Part of a small language model's weights: 12 layers.
MLP neurons of a small language model. Each row is named by its layer, matrix (up: input weights; down: output weights) and neuron, and shows model dimensions 96-159. Each number is 200 + 40 x the weight over its row's rms, rounded and kept within 0 to 999.
After each neuron's rows, "fires in" lists the words (lower case) most often at its 100 highest values on Wikipedia text that the model never trained on; "fires on" lists the tokens most often at its 100 highest values on Wikipedia text that the model never trained on.

L8.up535,164,119,205,174,196,158,236,195,150,248,199,187,150,255,209,149,219,183,113,208,173,207,157,263,201,236,198,173,214,171,199,193,207,208,248,178,167,209,151,205,206,166,243,230,238,214,131,137,237,133,194,221,185,196,179,224,179,230,252,175,220,187,95,165
L8.down535,185,154,176,229,215,172,252,237,220,179,240,208,188,202,148,155,242,212,216,187,243,195,164,149,263,170,208,147,212,294,253,170,202,303,190,235,191,204,246,174,205,214,270,185,295,140,169,135,171,230,117,117,176,226,231,172,192,267,120,187,190,135,198,111
fires in: "and", "or", "original"
fires on: " and", " or", "e", "ore", "en"

L5.up229,192,149,212,196,204,247,155,206,184,219,180,203,250,201,181,192,202,212,227,201,143,193,220,206,163,254,153,244,163,187,245,257,149,216,208,157,225,222,287,155,174,177,237,250,183,203,258,206,202,223,235,129,214,155,122,210,268,201,104,262,200,291,143,228
L5.down229,179,193,229,232,187,201,206,201,152,244,203,231,199,209,134,242,230,191,204,199,184,166,195,176,253,252,79,176,140,169,193,197,206,207,199,237,147,277,215,171,206,165,157,146,185,169,189,194,211,254,231,291,178,179,167,211,183,199,257,227,123,235,121,219
fires in: "october", "june", "held", "april", "may", "september"
fires on: "ber", "an", "ember", "ld", "il", "ay"

L4.up14,240,191,153,257,192,180,200,211,137,287,166,148,148,151,198,218,196,220,144,151,153,203,190,179,219,217,152,241,117,248,185,222,190,148,192,205,181,207,220,181,206,185,229,251,212,189,179,204,202,246,241,168,152,252,159,152,180,182,230,232,129,198,193,186
L4.down14,167,183,139,167,248,154,263,240,122,217,184,231,156,213,223,184,141,209,163,178,217,185,187,132,216,205,249,193,138,202,263,252,210,231,205,216,205,273,220,173,162,212,251,231,188,231,197,229,176,202,222,232,206,174,157,259,171,216,199,251,167,248,161,172
fires in: "april", "june", "january", "september", "may"
fires on: "il", "an", "un", "ay", "e"

L7.up873,242,178,265,193,195,198,195,181,222,207,163,217,240,236,213,188,244,227,184,271,216,293,193,209,218,175,217,108,154,170,238,195,225,189,242,203,174,199,209,200,228,118,184,221,265,182,183,209,212,220,215,129,264,153,222,242,215,205,186,251,166,240,166,135
L7.down873,232,179,164,191,150,189,113,215,215,247,233,245,200,174,270,233,215,192,114,134,211,181,189,169,190,222,207,189,228,225,194,217,182,188,254,221,169,260,234,176,260,179,207,278,127,185,230,190,137,204,257,205,224,212,291,184,154,131,188,188,165,246,218,179
fires in: "can", "not", "they", "john"
fires on: "an", "o", "om", " not", "y"

L5.up471,140,171,224,239,180,229,218,255,200,137,199,116,133,94,262,253,217,204,179,192,246,209,228,178,125,193,189,205,262,195,265,246,188,208,141,172,221,50,173,139,247,255,213,272,183,199,176,133,190,255,159,224,179,215,186,218,188,195,203,180,225,233,138,236
L5.down471,224,163,293,168,224,166,247,206,256,186,83,238,222,161,154,262,153,212,242,204,196,276,114,164,158,163,191,231,232,202,115,175,203,250,200,185,184,238,158,117,222,180,182,214,204,157,180,236,208,166,240,241,179,185,208,172,215,247,186,178,102,207,259,209
fires in: "the", "called", "named", "short"
fires on: " The", "ed", "ort", "ated"

L7.up827,246,217,200,221,185,180,173,222,158,227,307,209,168,186,150,218,142,181,166,171,203,284,185,191,214,163,244,121,148,223,192,278,211,145,246,192,188,175,184,173,248,186,144,186,111,222,217,198,140,208,147,198,215,244,244,221,182,293,201,246,141,191,167,212
L7.down827,228,237,129,145,191,207,169,188,202,279,233,221,184,225,281,167,232,170,221,178,193,174,257,164,243,162,188,168,212,173,254,189,240,210,193,195,271,170,239,253,211,145,244,217,205,241,253,231,132,210,256,217,237,210,174,190,241,237,201,154,157,156,289,166
fires in: "film", "season"
fires on: "il", "as", "em"

L5.up322,185,201,111,245,163,179,172,197,242,182,221,233,238,211,202,170,186,249,179,192,215,286,174,226,179,225,202,223,233,187,221,302,267,163,189,191,276,210,210,183,194,115,243,219,234,195,137,143,212,215,211,169,133,183,225,187,314,137,217,237,261,218,188,193
L5.down322,217,174,184,200,155,144,236,161,228,231,244,203,123,201,203,161,171,239,186,201,179,259,233,276,218,206,171,240,219,200,192,267,180,164,185,134,135,251,200,204,171,226,196,171,227,182,160,244,159,182,221,215,158,188,154,151,142,235,180,202,271,175,237,219
fires in: "french", "german", "british", "sweden", "russian", "germany"
fires on: "ch", "man", "ia", "ish", "en", "ian"

L4.up621,219,215,244,153,164,264,197,220,277,232,218,171,216,159,182,216,213,173,176,198,247,252,248,230,144,209,224,260,231,255,153,216,212,177,210,68,208,184,223,104,152,217,255,152,220,227,155,150,201,225,217,187,199,211,272,262,131,250,242,126,168,227,250,223
L4.down621,173,206,116,184,184,89,197,220,211,171,221,186,183,258,242,184,152,201,162,232,129,219,252,263,210,168,181,188,144,166,187,213,200,213,199,153,175,194,177,140,167,149,230,155,260,189,139,233,171,215,186,145,106,229,241,201,181,177,151,175,210,164,170,200
fires in: "august", "december", "may", "april", "february", "september"
fires on: "ember", "ay", "ug", "ust", "eb"

L5.up773,187,150,282,216,160,281,223,153,180,230,195,219,261,163,202,227,132,243,238,254,196,271,226,198,208,205,214,229,124,197,219,187,211,170,294,204,245,185,223,221,229,188,144,150,249,219,159,199,245,180,144,238,197,183,188,240,272,218,235,172,167,186,217,185
L5.down773,194,162,160,205,179,332,183,200,219,283,145,234,208,294,179,175,194,233,121,158,209,221,227,205,178,261,230,264,142,199,245,213,147,182,135,242,186,117,226,218,219,217,272,167,212,211,97,162,197,226,178,273,195,172,218,225,210,164,218,213,188,226,216,120
fires in: "left", "mi", "twenty", "match", "he"
fires on: "f", "i", "w", "ch", "o", "h"

L4.up795,244,208,225,211,154,265,228,235,200,185,213,274,143,168,198,151,135,239,190,197,276,235,177,258,138,206,223,213,129,214,192,199,229,142,182,188,270,137,253,225,179,194,289,238,203,146,196,109,193,171,182,233,140,211,167,186,210,220,211,142,261,284,214,201
L4.down795,211,168,192,166,156,125,209,165,164,202,270,204,208,191,203,206,199,164,160,258,249,172,252,161,137,176,215,188,246,205,304,204,251,159,217,258,146,198,310,215,182,218,87,219,189,137,211,235,221,259,211,124,243,230,164,188,252,201,157,173,211,222,162,159
fires in: "more", "men", "given", "woman", "where", "member"
fires on: "en", "ore", "an", "he", "ember", "n"

L7.up615,169,158,228,182,243,247,226,177,193,215,161,232,211,227,177,171,231,230,181,205,294,216,198,200,205,180,238,233,165,177,178,189,125,211,222,181,195,137,213,199,160,139,246,196,201,216,274,154,241,151,247,215,191,259,234,216,225,249,236,214,215,101,143,160
L7.down615,231,162,243,148,255,257,210,221,258,184,223,204,251,227,212,165,130,207,163,248,142,204,161,190,249,206,247,234,215,175,201,228,197,234,256,179,163,190,227,186,247,164,230,192,229,222,103,217,155,233,169,238,214,155,124,173,236,194,186,294,161,191,243,165
fires in: "to", "de", "or", "and"
fires on: " to", " de", " or", " and", "to"

L5.up752,191,256,257,216,241,169,193,107,269,238,194,220,217,106,172,207,223,163,204,218,122,210,193,242,104,146,153,227,228,213,112,187,205,217,208,179,239,226,187,164,218,159,222,209,206,82,146,113,215,295,92,222,212,183,163,179,227,235,221,185,188,169,167,195
L5.down752,179,149,208,183,250,153,231,204,141,174,224,215,256,205,151,236,201,199,188,274,245,210,227,262,269,215,168,143,180,156,222,160,141,193,247,143,154,209,173,212,203,265,160,193,122,205,249,137,167,187,233,169,186,221,309,163,248,166,218,202,220,165,228,196
fires in: "software", "early", "both", "middle", "large", "highest"
fires on: "le", "h", "t", "ly", "ge"

L4.up169,236,247,152,229,197,210,172,223,234,285,182,270,194,172,263,141,151,162,221,142,169,190,164,162,187,156,230,227,142,251,203,205,181,208,164,179,216,161,133,157,166,156,245,181,282,166,262,112,258,229,225,204,242,174,182,170,211,199,210,221,134,255,241,175
L4.down169,177,196,226,173,215,161,194,238,205,259,191,227,172,125,201,225,151,247,166,164,229,196,222,171,188,239,168,197,182,219,247,235,228,223,259,225,155,187,247,168,191,236,185,221,176,265,153,243,241,215,183,212,218,240,146,190,226,194,127,87,180,164,142,227
fires in: "may", "york", "mayor", "show", "finlay", "june"
fires on: "ay", "ork", "ow", "n", "end", "e"

L9.up205,142,257,142,163,192,260,262,187,176,166,200,216,167,239,195,162,256,232,177,155,231,199,218,226,281,281,156,246,200,227,200,261,232,151,123,177,195,194,226,227,194,235,228,159,165,209,214,157,223,180,181,158,197,257,244,183,281,221,238,181,281,251,264,81
L9.down205,179,196,208,54,175,146,286,277,221,241,273,264,284,181,189,154,270,225,156,146,219,186,243,124,180,240,198,183,220,195,181,179,169,258,250,166,168,172,160,223,137,261,240,233,201,247,234,245,191,122,211,178,241,183,167,249,176,130,103,242,185,164,242,161
fires in: "in", "battle", "battalion"
fires on: " in", "at", "s", "h"

L5.up781,188,193,168,271,262,202,222,215,218,158,209,189,146,210,199,247,222,264,214,227,170,155,244,147,203,229,176,258,234,160,133,182,109,143,183,232,202,238,222,195,207,173,196,284,178,178,240,175,230,209,225,183,206,219,216,196,184,100,215,182,164,226,240,227
L5.down781,170,245,285,214,198,179,217,179,154,210,180,196,211,175,217,162,111,204,227,152,200,127,279,285,227,209,233,146,128,200,198,249,176,222,202,160,187,241,206,205,231,218,103,212,234,190,221,186,243,188,211,247,169,184,174,235,209,229,269,187,259,220,184,201
fires in: "before", "same", "because", "what"
fires on: "f", "ame", "cc", "us", "v", "at"

L4.up97,192,160,188,171,210,211,205,184,93,210,213,173,217,213,138,243,247,216,208,224,214,217,232,174,244,233,228,260,238,216,207,112,234,134,232,240,234,152,156,181,212,158,209,260,237,244,197,223,195,247,151,105,189,191,273,191,197,237,289,217,171,231,212,229
L4.down97,170,185,234,194,213,133,135,202,170,242,163,221,232,234,183,214,183,162,207,256,246,157,215,172,181,173,196,227,159,272,167,176,201,225,200,193,266,111,113,246,187,195,154,258,167,190,219,96,181,241,191,168,146,173,157,210,211,247,213,192,245,261,188,182
fires in: "this", "which", "it", "that", "what", "although"
fires on: "is", " which", "at", " It", "ough", "t"

L8.up118,187,236,182,227,166,208,131,188,225,269,225,232,194,228,114,191,242,247,231,198,145,258,171,184,204,114,216,202,96,218,249,189,154,215,195,193,205,204,180,185,201,201,242,161,195,160,185,206,138,220,114,194,205,227,250,141,219,260,229,182,218,239,245,263
L8.down118,154,229,246,270,203,159,215,211,301,224,225,176,144,148,144,174,280,243,160,205,150,174,131,188,234,192,166,195,215,171,256,149,221,171,183,201,242,175,187,105,131,186,216,223,185,164,179,222,177,194,272,219,261,202,245,196,213,193,170,233,193,170,255,188
fires in: "film", "french", "television", "american", "indian", "canadian"
fires on: "il", "ian", "ch", "e", " sh", "p"

L4.up99,191,217,166,228,175,171,212,172,204,218,214,188,235,191,172,123,160,230,168,233,198,174,149,186,173,244,112,270,147,160,177,205,210,177,173,112,162,190,227,109,229,159,210,197,272,159,134,130,117,325,173,242,178,200,305,123,222,268,203,212,173,243,163,153
L4.down99,196,192,119,227,214,164,199,192,118,267,211,215,235,269,184,163,183,222,166,206,222,178,120,166,142,180,161,227,184,206,206,214,182,153,228,158,200,191,221,173,233,180,194,223,164,173,205,239,137,195,156,240,220,153,266,203,218,155,171,215,167,162,148,177
fires in: "april", "october", "june", "february", "september", "december"
fires on: "ember", "ber", "e", "ary", "il"

L5.up179,182,208,193,252,179,206,218,207,116,180,200,201,157,232,202,232,157,212,243,294,198,257,160,163,175,140,231,211,126,166,215,195,214,202,184,174,214,112,181,232,209,123,210,245,156,258,220,163,192,162,185,153,206,196,218,248,135,252,165,215,170,179,193,242
L5.down179,220,230,155,222,178,177,145,251,186,232,263,129,168,167,254,246,179,173,167,141,215,223,212,138,219,136,181,181,168,265,236,122,200,252,195,233,140,206,166,213,177,207,129,211,188,165,187,247,217,291,189,257,195,252,143,173,218,195,221,277,190,188,230,219
fires in: "the", "medal", "family", "hospital", "10", "they"
fires on: " the", "p", "al", "am", " 10", "9"